From a checkpoint of a small transformer trained on Wikipedia.
Size: width 192, MLP 384 SwiGLU, vocabulary 1115.
Architecture: RMSNorm before each block, rotary positions, no biases in attention or MLP, tied embeddings.
Training: a variant of Adam for these matrices, 151M tokens.
MLP neurons of a small language model. Each row is named by its layer, matrix (gate and up: input weights) and neuron, and shows model dimensions 32-159. Each number is 500 + 40 x the weight over its row's rms, rounded and kept within 0 to 999. Numbers have three digits each. A neuron's up and down rows have the sign that makes its largest values positive.
Before each neuron's rows, "fires on" lists the tokens most often at its 100 highest values on Wikipedia text that the model never trained on. A number after a token or word is its count.

fires on: "ain" 48, "an" 20, "ternational" 7, "eneral" 6, "id" 6, "é" 4
L2.gate89:475534534454447490535534495556416522517444469517536522475504517421448546523448495496506512541576513489472496534509563525493515491484529510486460485488443425533500497442481458481502484497506560547468533441523446434492478516545543524482478514512580426472535538568563553524494460515556474508460489468549491581419456481433497551530485426528571526447467413496525507541503544489519505528516
L2.up89:513562474534592521478452461654526515509523514502485527460461587492491499637496501492523490526496446528498425541550490463574501496490508454421476560412442476503506501505475488520518414456449554512484498454478496480552517445523453505502491486455508463489486463453527562525523542477566477507571464479462464456533508469514510449482456472556477502444471557524542560557459463512513515478459

fires on: "t" 39, "ly" 7, "pt" 6, "on" 5, "ts" 5, "s" 4
L5.gate266:484491561504557501498463450492532478525508501464519489516596495510524491491541463484491550496502577418536432449550639477444462498538502488469524487501519505505520476514603505477465545534460406559514613493508520455546455514489494461549427515477440496521443516445501536485457482462516551471481554451546470525547513495470529506498499391473483424544501485549518493465578523468493475547521
L5.up266:515527510494473369499524518506539479511460513504519493526525516452500506504474570472595544505594507426509505467520484452424465487506474529507442525506485495524494495438496526489520505428461447501484488423487428418543517463518457449472476578516481481502504499575544501477449480521460465522504523427457497525526534572511529489503501447475487385515550485544488507484435505528493429566412

fires on: "ar" 13, "n" 11, "ell" 11, "y" 8, "at" 8, "re" 7
L6.gate286:537510541434506566543525512589451534516602468539520490528541484516465486516527514517540546459566507474453500480487448485550461492552552499545517596509478542547533586497534556486551463460531555557541575458512536516542458444487464572470530490481541489437567549516480452546538571467567473522522585472478505544488495480562500559494492515450503413534486473540579457442445510483522529538565
L6.up286:496432570572490539490472469526472553446484552523509472475495474552474495480566554493469567518502496477503544472498469520400524462484560497535515532518454519518405514462471534526495516554462532615483498558424408507505475508444503480459508485459462440480534498548488505538470538485497549496489471442506526493533537544568476550523583473563510508533490512448490428548557541457504504456503

fires on: "-" 14, "," 13, "rit" 12, "y" 10, "it" 9, "d" 6
L4.gate287:459406500481523494438535569476547475504585505538425456529522453466510474556503531420470551501452510482495472511483567529465549512422508487582559508555493524493493470512547458477559436493506513458502510456473470416499472450517373541534440431454473481489498498432486586533481510565470464433460519477556504537513526471419482516487479499483445510535563539512546550489542522547516506504563
L4.up287:519513516507466546465583540486502460509571591505487464514515503501506501554598504500523545560484477496495514447492496579490515477450483482497516498504487552485546442529475552493518482474541517540526572528468551461400466485530501505504551528568492487526520547495521535582465496577477454411428488532567473503621511499469511584532474441492535500586550472525497539460488489604501481519569

fires on: "as" 24, "es" 21, "t" 13, "u" 8, "ar" 8
L4.gate255:465542522454552520526481489507523501433491586616500496498462505413533543488471496531509534500578521563549559548480410540541467506459479574489480460523473577487481469543494418525480502541482546507492508501487380486455481431473554515478572423515532505463531547525496531580541485498416493463566513439492485477485545455499502501475494502525512434534472459440455537472518510508440510485533
L4.up255:493554497461557536511537473549575548490561528496469413475537515471520485579512444569542494443520501543450475478569454557529556471442448503534469526519531484474474482451526474518479502554476470496458485479494481516473499419455495572495427561596470511554463473467604526553507517546449483502467596502528490452465518534564473485499505525425502493526459483566469462537428494461487476423553

fires on: "ar" 26, "le" 13, " this" 9, "y" 8, "it" 6
L5.gate9:431533517516514525533452565532537503493503555477483467444510528495404512472500518467489486508475455473543540552503521553462519487402539484544498470535533529570507472505597557507517467444509554486503476518531513432451542541561460462557428432541486549451501547534507537529495416539526439501513464475467530455474530539545490552559480481487456437529505525419477563502499602605569498556500
L5.up9:481496473499499507541538537532485488468508505575521461489481543522456511483411449555530565531473491490532468496443500483464452505512491515568595490537509563580399580485541477492445511524482473536564463504478542524504498455534488534596495515413441541552443512490481537519537558465491439524543499415562543559535489517401474562526465430483479489505474442454520551463497461503607505548569

fires on: "ew" 19, "w" 14, "g" 11, "om" 5, "um" 5, "m" 5
L6.gate338:444492510504470477503521498541380535506489564466572530512491458468519557519449486520481536512529439442558523538448452427467519535464564476502547533553482490515576480493585476465517512557572520500535521447485596416487429541467509572507470503520514572504503534472515450532530456404435485493441537438533571440478455499395456500439509502476485508444513466406483497466485513478470579518531
L6.up338:476461477508426502496497521476526400510546507539536543487547495523459499545476461521510556561467387526538520554483476498475469474421444487538565428488537533539503449509511558501505462421537401490537516479471459495590497526513511524562477511503498522496562507501480517463496482474421534493581504447507535482531502475534510533433566551528543549568513512501473467538520518489432527534443

fires on: "inal" 30, "al" 18, "er" 8, "ire" 6, "ose" 5, "el" 5
L4.gate122:518453483506448521549536484573537414526506485492571567524546477497479512543451498466477501555423513527551479495535507487564459503490503524515532523487483519487515495521539465535533502469455525519473394461509437490454512484457427483571518489535514491464541541534450534532534580463438521485523574533605543532567480450477468448423447486512508490469404522449509430525509540484552532555486
L4.up122:511499567430520578495481494552525496520471460581502396559470484491483529516466601494503521519503512516478501464486547439492499553457498414518489479445462502478483498537483461478509578499557403574539515485504488436519458458462518495425506525487509557507522510526528506496527483476505485526438465494456472495472488546530426499473461523449498483459442542440504506540462463474423524417534

fires on: "ar" 22, "\"" 22, "iz" 11, "ay" 10, "is" 8, "er" 8
L2.gate271:567459496457468500485510508527508501455474539458507501562433554502471447518502457463484513450495480391494470443464462478481569527491441496521528501471518494478493528490547478543454495475473476474543456430593414438442473499536537478513506552480404476428502511447533539554505503476472442543567479464541493549457497557499537507531484518491530522485391458495531493504434527518565478525408
L2.up271:514480510494487550457426463493521514496511483520497466506519480504613472500548482497487542451556480459444522477544539548501629491463550528401494498504529560537451492529590424540511546501452501435609505527459555497502490479526464434490557478505525571479528515478484515579463588476444518457383468483492520531532420494464471475496503517434511449545488492506481482472524521505568508479506

fires on: "l" 33, " R" 12, "d" 6, "ron" 6, "ic" 5, "all" 5
L5.gate186:470497533375445481443474563542479438417551472497482481499455519485471494586544453481521530531502514538506524577514553422519531479489544513408501572511498438524507477528489493388546442488537450508477525500514510504468418447504463487501536506488489528469480566467532576464508522517557450398491499395522481495447517472532520501431551549484487429571451462502550534507509527543558555430511
L5.up186:444510541484523497463517495549524483530484481560646511511492476562508533597492505472535514480451530465591563543508526500544457532537499428531481544479557437462417553515539488489484500558567386568482474516517463540444478518526442499520538525418518507439499512499524538518546507517484502474421499516489437429427533473474489464510506494531502539520472558515448529460457505548577518540513

fires on: "it" 23, "ay" 11, "y" 10, "ith" 6, "ir" 6, "h" 5
L5.gate126:585470487500425518517517519582493481493533543488525512551569513486474433524427522496558487421450473434577447454489508504542557453491516451457491488498542453493490501478532515435521456457479473484492463464512489456490486490582478537495476446567529516581462505522513463497493421505469489482555447521506512567567473504478473511482513572506563479513450522540504463420486559557489505501497
L5.up126:512494471528468477481487560574533601608494523549528488558532539503445536545480455533516434497464499506460510494438531426474413530530526510519484405485506527579476505516470475495498447465434539493513472548548464485484492490537468481501490546572563551520460511542510517449503486503494530514488445497542539539521476425430412465462477517553552459610495506492534488461486462484432489550550

fires on: "ust" 24, "re" 14, " Re" 13, "t" 7, "ent" 6, "y" 6
L5.gate121:502510603442497449527483550563452468516551550454454566476545520499453464503443539524462541547484513445536486499481414556442446485511485467560481498494455505478516474386516499505535499416525510485432541515476474404475454523512483462530525520476475519532543518466532556470508554526497540507521539497485539509468568530463505489496586555434547477509580478471494448506500544533433521441453
L5.up121:499412393529505503472453449471462527456477516460590444492462496511472405457499481500512537466516420455518481473472559466494437503516508471451449487477547563500424541446462528474509438542533478473531524594464523534546525501499476546435498526582490520513477491486541498509605462508510490553486477482548461519466484428559489494500538563493548544484460524450551456503567548460511493522435

fires on: ":" 36, "an" 8, "ce" 6, "y" 6, "ur" 5, "en" 4
L5.gate132:502467518475445472455504561593471472469454484481466497550477583411397512486460468498465465538480517462528568473481536460390462532419499517478526510519470452472478551408496561524495478450535490446474514439499469516484508551479514539567509475511494482464453498514523451471525516517490418520512478459491546556465510535439546498479547493499507508534469535420492528525508452477470496538464
L5.up132:503534507551436470536561526475501567492560479447516482494487421454524556454462545510579486427534498510486526469500570505546400460489501517548553498513447464459522459480365478494514529552527508466426508476470467480410485478454443481493508524530509497519474515533520457517535419459398477454453529535484540517525540493515464515511489481518462539546467456517531539470462490473462486503604

fires on: "iv" 20, "w" 16, "ult" 13, "if" 10, "i" 8
L2.gate294:466505546502475436529517504527434482479519481452528502440445563523482539492446469540524509433527575555473476466438515508490499467524480478540540536507456506503484523489461456467577585505535505495496448495513514446588466563516535414501519538527516531538441495429501538547517480544494524499436454550551513559467509503517439488430406473491524463508518465471562544512503478467547579545528
L2.up294:499535572553411514513519441534565492545474535543420481468526523489477508507462572462505554522537595524501435542517530503538470492453505507471468515504458458579449537427596506494457504421502445504599480529486595462492505532498525507462485418517500443479504523520436445468505486497487473481560448514589521524594553578517488524517508567520518493473487453446501580500512529530502540558485

fires on: "t" 26, "ork" 11, "iv" 10, "." 9, "ert" 7, "r" 6
L6.gate193:482445497414561553520451407502484490490564566470506479500522563451498440564483510564477473497474502541515524475503491609418454523445474572532559491447484524555513508496476507516495536487455519504452511494525496503455439556467519511590564415508503537513469521453595533457473483502507550470533520567524530533452551456508545447377526507498502534601405534527458528501469581570494535552509
L6.up193:510547548515465514478429415513458511464490518412503551535462541487481522514532582482430433529459551481480573525534541526529472490540527524553509545446493542525573474602463527536468541481497496476533521467487545522453509505378551484495492493539549502473465518432494492542383473516538496512560476468468476507558555499563534522443498453430423481505464571501496449472461532440502514558500

fires on: " R" 50, "R" 44, "S" 4
L6.gate7:516512519479529539472488547512512415474521573500501456580520496536543485539554495533530466463510558530513541513482499564588448537510500606448510584504527505525488512471485503448456453502522486525538558532554590537496469503412518512523531518519469601425597592593480518471592564486447508408534540509518466544540455493510480510487461492541546473513474463449529531529471538537488528509477
L6.up7:518549542496509505465493467474444406557597452506464461427548468467495504553420455501577498469466570530529451538505486448538479521509528557512537527437603454510517482493551468482497444431463500487449516508544467502455467466528473480521496465508492517503509518486498500476552498530445464512477547505469479436480459416388511475456517509492463453524507492529512494502536568576512498473521

fires on: "ou" 57, "re" 15, "ten" 6, "ever" 4
L5.gate381:512602522488535519440421463495464466547536498506508468529489490521439522417539430442451529488514516499535542534497495462493497459432527493515478483494521466437514559464531475505494498446431505537499497479499485463569467520465474514552494568568593469523469518478537477510461488433595502506539542491445489466459501441481495525464487484468525443443565455529524487515456500554501522520412
L5.up381:590532465540456582461432548446516529482469456451495429475480420498459410521538492464497579481466451425478459475480484501511473492520543457508519561513495484490488523439577530496548433573466544426485552531468491510583489500470530494432555563536543493423526489471469501513479484555499434501466492490551479454566476533441525532507481389484475473513492487543513489545478467472465497430447

fires on: "." 45, "A" 8, "t" 6, "1" 5, "u" 5, "ol" 4
L5.gate116:485486479505526475490431448502508574503454511482489576569515467473604506476495486419471482471548464492448508493487483499518459499452466527550502472454433476511525476469486501516503462446463532449502507544526444453490406553558551469546554390486555438448497535491523564470530573497540555478441524520502514510479459483464515459470550520536539518528548444505486518526542536474464587458495
L5.up116:475450417530479523504537507522548542479533539491482489513506528426514512462485545528506497509435548480400486518475490463488451446503503552512508518567554558436565485472572460478497522407435494469468511551468566427557443507495457440515466514437480489495490485558387513467470539460468509500542474495437516512477534467428452430491425462515551533472481490506482587574519545525515555532462

fires on: "at" 23, "av" 11, "th" 10, "st" 8, "ear" 8, "ort" 6
L6.gate321:568556415531528542523504495496485526485397539525495497491570439501475514530526457539508502550457460472513494574557453503461505416501526497451516503554444460462457493515526566473438497509472486479600482487549538405506518542503464458554460461525389546557532542436477466556461478503513538494567514454543521509571489531479531508515474434544507460522434528495466532471555538529518508477530
L6.up321:533458478518453508501513484496520470522480519523465543432585540524428530494520480549417524478516513509458591542526430528505520551520489517440592501574538473434490458515545516515457536482532459450520540552503479474495501494466517512481468533509531571513516483505520508470487511529552519564513559537487471478488520482459532524399516444543500569515518458510468472494518525545507481532445

fires on: "\\" 33, "ess" 17, "th" 13, "id" 10, "end" 8, "as" 7
L2.gate312:508548521491451449496553531503515518444509555564581512533517536434600466494522545481469496488590514512444500475407548536461490481497513495454543488551501529538473487465487429468402495457545474438517504495428527554495447539513494476534568484480521500518565525502472450495542502485532528435463465430503525590493597521500511514488489478523500530408487438526455544466528470497536515557452
L2.up312:478557544540491564572542530534477542508485539543443522520519509548505493475628481534564518467562485429505561501481491531511503447501525511466473543474540497462520450602518504509584484511449435471488543450433509543434443491555475552508560468481569494542521508526485454545549489545502505424485489482479503472561574485557439520549457526549521496472489523515484472484494494527505554534559

fires on: "ar" 29, "m" 19, "av" 8, "arg" 6, "n" 6
L4.gate268:513484517460521541488531550577448475481509548528527509508517497473492535584437450579524516489508519495449494495451479467479521563418490569529496527574533537478481514431552495444463489512488538519517576508532489485480513525392488498450509543536590543502549563466470529523463515467528511480535497506525568486494491489524511493415488451480574470544484485559496557517442445505504570520520
L4.up268:576421480495510507514506470526431534538472462527440535463455479560500536544490496513500487474477518434519486543554627500460501515524571583541562541480570538499511554547524497558488456586558447496577530535481472535523532558479468504455521490449421468480564480534467521509503514535480404553555474499573526522545419472454452511510525440582477510521468515484466546515588482498477512522531

fires on: "h" 46, "sh" 19, "is" 13, "ah" 8
L2.gate46:540576465476497477483578496517465532480565503525497483454570423500537488535539515499487480541456508405415450507497449529491516478472491519440511507610484517430545480394488532515447455501518501481476462452411525506553473509513473503492521471521494486583503528500525539548502452459472500488483578465502531461533576484556526494518585474546497509526511438488471498432426462480486475539430
L2.up46:386534453460508432498526510481529542520572494473540575521527510554499446550539547508428496440421529462503556497456557540440434508510454434527552529527499448460542495556451436452456480519480427450523549484459516537524448497490526485505448476452494436495471491556532553463502489463522498458534482505431498532497516453478512454514534519531460463508442490519498528479453453463535532532583

fires on: "F" 53, "end" 11, "M" 8, "I" 6, "id" 5
L2.gate210:453533518442490405488510516476463504505508498415499515508591549464439540495510537463478451476519460497503509522530507539556485511452463448505522557515461606496514455455480497513491521605572482464535513580515528519467531444485546489466506506536430416513558544505500475489571560457463513488510423525594476507497533535466430597478476477472519508485504480456461517475526468473514460529482
L2.up210:452547526502438431526459535481473464508519522508474577481514476491492491465514520484475524481507498453446469510513552538549557499422434418540479524479443542532500452568537487530415510525554433513475516539465577486510499508524496523430605468516492437490541511467512444470499592513434409454529457483495456523570474511466446554542530537523416610487461479534517533497523507537544486536568

fires on: "ts" 45, "ers" 13, "ions" 7
L2.gate196:495553514484521465560442518444471508515451543514460505502572536468427492543454463439511502452496500475492465528425441488536469507591550471535447522474477464487504444429453449417436535483452513612495571509478493468481468499567507435526533532490517509553470474580476487553539530565549469540508515430568518479430445508462531456503504502562527470474532459496466464531512558548477429529556
L2.up196:475536476454515526530483474531482480545486558514491445475543621515507529537429486577497555493516454507549517525454515522473443505537555519407510532452526501559482542520525498411523521544464521572528490475496555517510503527427478506487558582516527482483528505514482541539456456438519452497453575485563530432470473541498517535483483450530537454468512516436558463522409483496505512478431

fires on: "ol" 15, "ed" 15, "al" 13, "w" 11, "el" 8, "ly" 6
L2.gate329:481498490484499482516494519479480524511398513540470451482566513508535513548472465445477513552503447490521511508452492454504566596564521558499469529460493501504455502482542512530428544514466433515475386458569504435472457522432524515522522485505527561459519533492517443572503534430486443517511512488509500498523466485505430582443489475527538476499374481499516506520530508524417552573488
L2.up329:489454556502461494536514561489474490486472466455524476573501540534498458470530464418484526555499529496550513515489576537463407487499413463490485446500541558534456538503486477453502555551524501460637499509436495520472484477472524527443560451542513575492477525489466535459385519541425450478497485487495523519523523531515488433444402448459518504497508487489565513488476506514537463429493

fires on: "ad" 26, "od" 14, "as" 11, "es" 7, "u" 7, "ton" 5
L6.gate4:496553518538444539520485557435480487481457472458482507543495548463522494468442480582524519489528490485510544482465465515477480509475478566500459509478484561494524506520436571486460506546504482474511468569543463503493461528491551449483530502496555457467513554457508502533490467547551606447490545435530537462525447406567509464506479466472515492507464544566452540470448510396489474439544
L6.up4:490495506488382479465491547540470504485480529526460408555550505476478546425474472502481595501552465504507542514575512577522497479470470591488452573481466528563475477493456500480483504547548465469547546475525480487435489459510566518498468550502512468490485471419534438470531548564498503497482522444501521581460511530474521497421516530460584526514478531553478556493494561502454490485491

fires on: "if" 20, "\"" 16, "l" 9, "up" 8, "ubl" 7, "ult" 7
L6.gate3:431574525453495436480525550454490502450475546495484566540520598488489470518473503550496519474498439482533512481421514572524542503515470489408476589529553459467511524481551459498555496437436536541459484506417424502507485496513459467486452497514504527580493536473516530542490454446501436481499462520512525510471472516435421453475533510466535416512508428493541469486458519517505517523500
L6.up3:580486529487516569475559505510521493498608489532463530570488529507507484446564566483450518406515492472500490465522586552557524538545487494458502554500503469548581490569571550495453457547461437517482534508472538501446507513483532513529527494556514454561522479559529422555541529520555500487502496583504444554588574491461481571510576511522544446475496559520511523530556571483575507486517

fires on: "t" 22, "p" 9, "ec" 8, "it" 8, "le" 7, "c" 7
L4.gate59:569418469422544463413518563529489491475478510491486499466528515532477511523512468558539483563484448484567570494595496542470557504549502547449525489422541538487395537501532489493502512403536480457515557536519469489576477518476489490470529478521477582500592575488505569519522464472481469481542449450500500465457557551548575440435462492438569491525463500457511504487419552485507395506489
L4.up59:491545511464465519502438512499480517522498417485493518477484481448481489493467536516483514533453565501532483434509469502498459468455521425467487428445455505481413461545465506449523547515515508483518487571468578472453484461461422503518541417513492557598449482478491572537534500512480451485496510474500479481489564488535467513501447511436453425494483436444506535515504478475485485475554

fires on: "at" 40, "et" 25, "ens" 8, "ic" 6, "uk" 4
L5.gate135:551536518526535458457494515542459473505535530466543545550561529383468520587505476547492487495505478479547486501550402477489485468527511557415503554549471523508502437468571459515537489475520547475483460474448534516506490536486561483453530452426451525494523524523483455506487535426487470505486505528526552477551463554535473446464500484445487503522526545573544460496445549498421512535413
L5.up135:511482456459435500521408522581484473442513504508501524564528568494483514502560489536466508484444514538494502446509500479506483464462467556461574451587528537499515446576471507469507544430540496473565490588479482528572514578578542498406441491547471530538466472509416508517445548572481561479446506511516506485487503560517565494525426539454505515569474493497499520489490518455522420444466

fires on: "t" 20, "m" 14, "ike" 13, "n" 10, "tern" 8, "s" 8
L2.gate243:450556554420482491477480484527598549534528517470515504501636524541532538595446475468497489464518491474466469466516431477465525509498482424490499430525530588486529544527595558494504446512473538493464459476514490502550492509538511493487485529512534533524529528493542494483494458511493529484474485513485555523494447454573466452470489470540490504468424504560512525472432504460481475569525
L2.up243:541508506481503478460454471498425515586474496589422488481470604474504535533460516493429440450512528518479434504474519513504541520497503555520540515547566477609451493506502508523474497446475466539470547477515496534497506435476519506519554527510526507491525479567459475487477504480463470500521501490505521551523537465475507555556523492539491456454456502539603495522518483510451425543473

fires on: "rit" 20, "ut" 17, "y" 14, "on" 9, "ur" 8
L4.gate307:522502518447495497425497442484490505481557585416442609529453562446462477513534514477441534509492531490488572438461516547416507438480430448488492548534439467532486488449516536557487428517574577521435456508480535496469475481511461556526505491531471442506440503466588493510483526471531517436567494499461497506468530465414489570455535482515426529513485473550505488447506501472458554459559
L4.up307:562535441470514525538461505514543477460536535441436444525585466490497481473500480523491508513532509529486517515506469551516390495551480456510490514538482548555538462471465565514494454507445506471480550448524439499514500519523532457486595514509505528528458497589512560457440448542475574453509429535450493549591550509494502446499529475502552446528504504530467501520525562451477482523453

fires on: "y" 60, "n" 12, "and" 11, "est" 6, "port" 6
L2.gate263:481517458423498568535529476419480460533484485498498466500538490556530498453495466445458510424535519457500469488510450590641469476512497496511557514521521521526419552506498441481540463477499482474452571532493481455499468500488540487504570496522536467507576564490472486500519547435541543497490500405552515445483526460497501585499472467535538490574495430487490440524477468495460471504540
L2.up263:430478489504451498513470501493556503539559465499459542520507500491494469517508516489478464520524538514444510398452515533460519545516500452548515477559484565546420460546493519494414495568480501467577502506445417466504501599488564471461502465555491471521552461447506462473511568472446477583508461492546497542534529505456419551564608544551493586526423522432501428474559479561451484514463

fires on: " New" 29, "over" 14, "ri" 11, "ost" 10, "as" 7
L2.gate108:475562541481448505448497482459557521554507530505513446533484514527575540568568521451520552451553546526572538409400524498539452548504512459562459470527446473497499502456427508495484504501543538504465546491527526510464493480512493494526529429545523481542501517466574534527550506507498457480474599537523530492517528484416485489561553517524506515544432508455547503540447552521450451513577
L2.up108:496522501522528426430506497513442428502499486503441487511468524445551518534506551526520459534461535508446460494504494437446571469497421445452556491512573505530508520471463529479507393478526469498383553527533517464475540477521556541525444503534497495527460466564573523505535474530518442585471557454458499505458496483616558457523458490496471454520518514503510503450445542523532569479536

fires on: "s" 31, "es" 15, "ers" 11, "ics" 7, "ten" 7
L5.gate13:495507486547570441468503460462499581481526546511457494510501538517527454559511479547497451493514574514475541491493460454537441520515582542514470529487556480501522516476498483518594436498527521521489525545449436495451498471487467482432445469536480519464554492490533551522553509482506486570542501432467499519443454513496469434514551486543496461533451548414447435491468514533458494551527
L5.up13:541510478446463472476476521503405455456503454484484494557503523502526502574462546565482527466492472469516509520438514422549415466578517482501476541467489546505550560524524461503496508457412472515548557473490445554464509593510425445546485450536583484470531487532534467500512523494476530509502608473537531434549494477562470527497410567451487510418494433476542486488526467517561482564526

fires on: "." 96
L4.gate288:483450475451548503520525483490551450487493459454521532488555559554557503528481531488438534551516496492535500600520527507495561528490518527500571525478528359467515495502495443424540503522509491518464446478528500441542417549540533541478525488527488502515487501481507570535451493484512552507496523492486491469480497505506434459481479483555539512446452512490563472566515501543534549515462
L4.up288:427448532433546462474489440551531511419492502463476561479449599475519454464512432490481443532482571466527554533531584528495508524503494525500547503483500445496544491524521560482450544479484466470485470529495537404489481485510519510523564545497480518454519499501466531532435561477585521486514537565477482521545513491473448478464479423471565546462542547535481456472527551462497479555477

fires on: "m" 19, "ur" 14, "H" 14, "am" 12, "M" 11
L2.gate44:460467589507570523522438495550497434507609479554508550489558483504537510540502454503488510462512463464545485488517537479455435541496555548476547547560583469424478527477549428443523532437536478526520452504448531511462517444512526482485468515469524501531482507468552502536466513431481548474512506520539549498497486540547456442436577513510546528529417534502533478447440497462497593467559
L2.up44:480487516524638490480530494548528532476613511535460507467578496506497542569429549485524467488508547527537502479555539561484512492527578564531491449480475518448452512401544420505469512512532530505518494563471505504509501495558509489467473527510482498504449481578473464528479502475515508442569565520437465495477456555466415471547584475497561455551426511497533584486477436459429467459533

fires on: "ah" 24, "a" 18, "ore" 12, "ary" 7, "an" 7, "h" 5
L2.gate88:587508529447480490450538474520499533458476592449555520495528466482447504582486474500426538440448528529440510536560498441496543444523551514526505525507522450496528502445521507546446451455474491503476464496465435455536520517583484496506499466480438505518440548542543499531516493433473493523523541530535517580441461448503533426568467489553552496439515515453465467448490548487490467559535
L2.up88:531503527488579484480562491530453511520461472466491511520540484540412545521598476494421500463435568583496574528480494439480468495437535508570477510532496490469476516555448516484483451503494459524551533552449517490456510526455439465457490394525537485466472511471466489495471478526531540490549537522496532457478443512577522525612572499579503478529469488464416488477568461584445487549467

fires on: "b" 26, "en" 8, "m" 7, "ing" 5, " of" 5, "az" 5
L5.gate124:457517517460534510497452484493476498495473542489562491496545539515492484492480529477443541457494498497548454491514509531461494528466549573502451569514490482523466499492534616484522518513575607474485444397523518458538486531534491558538496532505537516558514557480456484507542535489469492421516451584486498537554457501477530489486481477455505483579486514551499498445508535573467410468488
L5.up124:434406461515456556504524545521485467509532496511481542558559434504513544504453474507390522516516529454485445479546488522507508548497484530535514495427483545445488478540492497528479458477486467540534509495540491456529529537503499538507485524508497498553468498526446427556493556488505482437503434487493424480578409414533521494507490533513476506497514561498493528465469471481490446492436

fires on: "y" 31, "re" 8, "ag" 6, "hy" 6, "." 4, "he" 4
L6.gate107:482513449507510456501520644493560467535491515547511463542528538443454510460491520500562556474529481456472486539536561470543443536463558488530447551528487512471505537511492487496573498462526498495466475517465514515518459555514469549481430434508499492485455498486611480513504499496466515515489476494431572461562499536434514469478525565524516488521542435528505505515541520510596570514500
L6.up107:455532492489573538543444472484478457537504474528392545477543504486483541469509508510473542453546518420487497504521511494518531502437530602480500561481494512572501493492478434427592542528464495540467473521539564505513521431422463510531512469550466481512437510464537459510539470492460503501503519539522516476475482498513478537523532498519428450518604490509512487485448468541555596533553

fires on: "et" 32, "it" 14, "ain" 13, "ot" 11, "id" 9
L6.gate46:513512494471495534448498533513501364505525541509531554537505568449522518506512515444459497461516573463514525513541530459539539547472522530439527501503481509527499488504543508527496585533495434451501532517537448519526450432558498541519471465570453558448449529559499565490528448511472515508521460491478458490500386484533518414462507482483500466444531469534473530456485501460438507468423
L6.up46:516467468439485417475517499614539384498471542500532529458568460532529475508468466474496476479584516533464534491471545511555482531528507533446510548474495521547562496581506549509505570491469483522535492488537519513524502475560456512464538479536515486491499494479479575478557527507481446536471486490526506427548532517539497455535402453526515491487464498520495453494502493449479535453442

fires on: "es" 22, "ames" 13, "s" 12, "ts" 10, "r" 8, "ents" 6
L6.gate303:435504469494509537473552575498450537424512564482533535514569513482503474526567489519546505431446482461477456502527562498481512476521496540513505555582512513445501446494498497500458447566478505505448489537461530428507475533543586526460495544527488575455595508507472481485532538534499503513501532508447509506481501405475485441476516507573511492479472563509420491551526437518489507507516
L6.up303:493502459468450445488439456491490518543567516512499481495594527468434467539567519487525571516536494460468448553525548493465498496508485510550461579528509500494452488505507497467521430434478487500437487537552432512514561507484472484519499519421514436468585483519477533488477469462495456508492551452472543535534527482480522515478507525449548447489492474515437486544480475533553522460495

fires on: "u" 15, "um" 13, "ly" 12, "ain" 9, "or" 7, "ail" 6
L4.gate78:502507549491512531423498469562461446543548526473451425503524529447485523526456453511541540507476414460555508456472435504508554539521492447520461502478477516552432501482558477446525444572496489453453428527419504454421480518491458570549509522477506519549542518484564521476556503476536504495587507504499508505491414468478513476468510457512505461493432418544440445470446509470494526521586
L4.up78:520397505447544447577482517481461492508479430524487526519460516446490548497462471512482482480506485456449499493440507521466535491463486480490466461544494497485489535424480481414499454513465541524542519511421573518509480553511485492571549557504531426500484503561536563526467474476434546461524477525564469499573498439411512519570492522488535527404518449465432566443492478535599480570488

fires on: "n" 27, "tern" 27, "," 12, "qu" 11, "est" 6, "ss" 5
L6.gate141:485582566455459554488467491550474439534501536560484533482481497420544511587448423527481513461485532522431550503542462489457521502519455461472447496497451442497495500511423528541530470496473511485507537445409447501472494480525550515459475511549468561541519565408470505479548466488453477486509515500478498511489501478510465458509500460534544461507432571498532413454531549474397488576522
L6.up141:509524503481509544454476483516517477569597439554544477466546468464510516539484536481393489521499530484482548495530546533480452592527459563481526551478520465530488546546516530497475465493464496490512527493515459466497430530493535555437468564570503490565485555495451419433446519506449508497530442475425524556493513515508440507508476448525552395487522521527517449548590565549402534540490

fires on: "ost" 14, "un" 11, "nd" 10, "art" 7, "g" 5, "m" 5
L4.gate224:474507513473483521495481507544463535552517544495575433516518489515377496539493498508485547520494425497491498489569456468465509506474529486435513508526491505502523508490568550562513485482624494448588535523518529448503407531509544539499485433513459507524473533522482408553508492448525467510518519472526565465510421507468524468495500479467528463479463532453581543493516433489468570604502
L4.up224:446564442405467504442527473614477479518569490499491494496499446489594525542484497518385458472465418526505474471477508514507495516527563539476557449530510517528557537462470501504575522499462493456515482473520484472512513513512455523498464503546552506587457506490495487527502472452487511494473484462500457527473539476517531567490489487590483540536490517505515494501554500464528537528535

fires on: "us" 33, "y" 25, "ur" 10, "in" 7, "ion" 6, "ure" 4
L4.gate88:466544507547533551469541485456499509434543477479496543523457619433486510528425473441453440533459563474422472426570536499406520522517571477502518511540501463527477478470496513431504515544451491485452489472495517451537466479588537465584438484513512493545504516542551492473590522487490479477596463462425597569428448464481493483517481532484535470467543503478480542503498492460467571514511
L4.up88:563484447520470481530522533562517522545424471465453417538543523443411539528563565556454496495502493498490476594527447523475527513553506508421531559470495452528471424463533491499494493489451535494466549548521506534585486550508568523535482516575464499566507491531552517480480514513490515506517507467508537467484514514486470503430461450560465485509492505504531525536442484506496587511481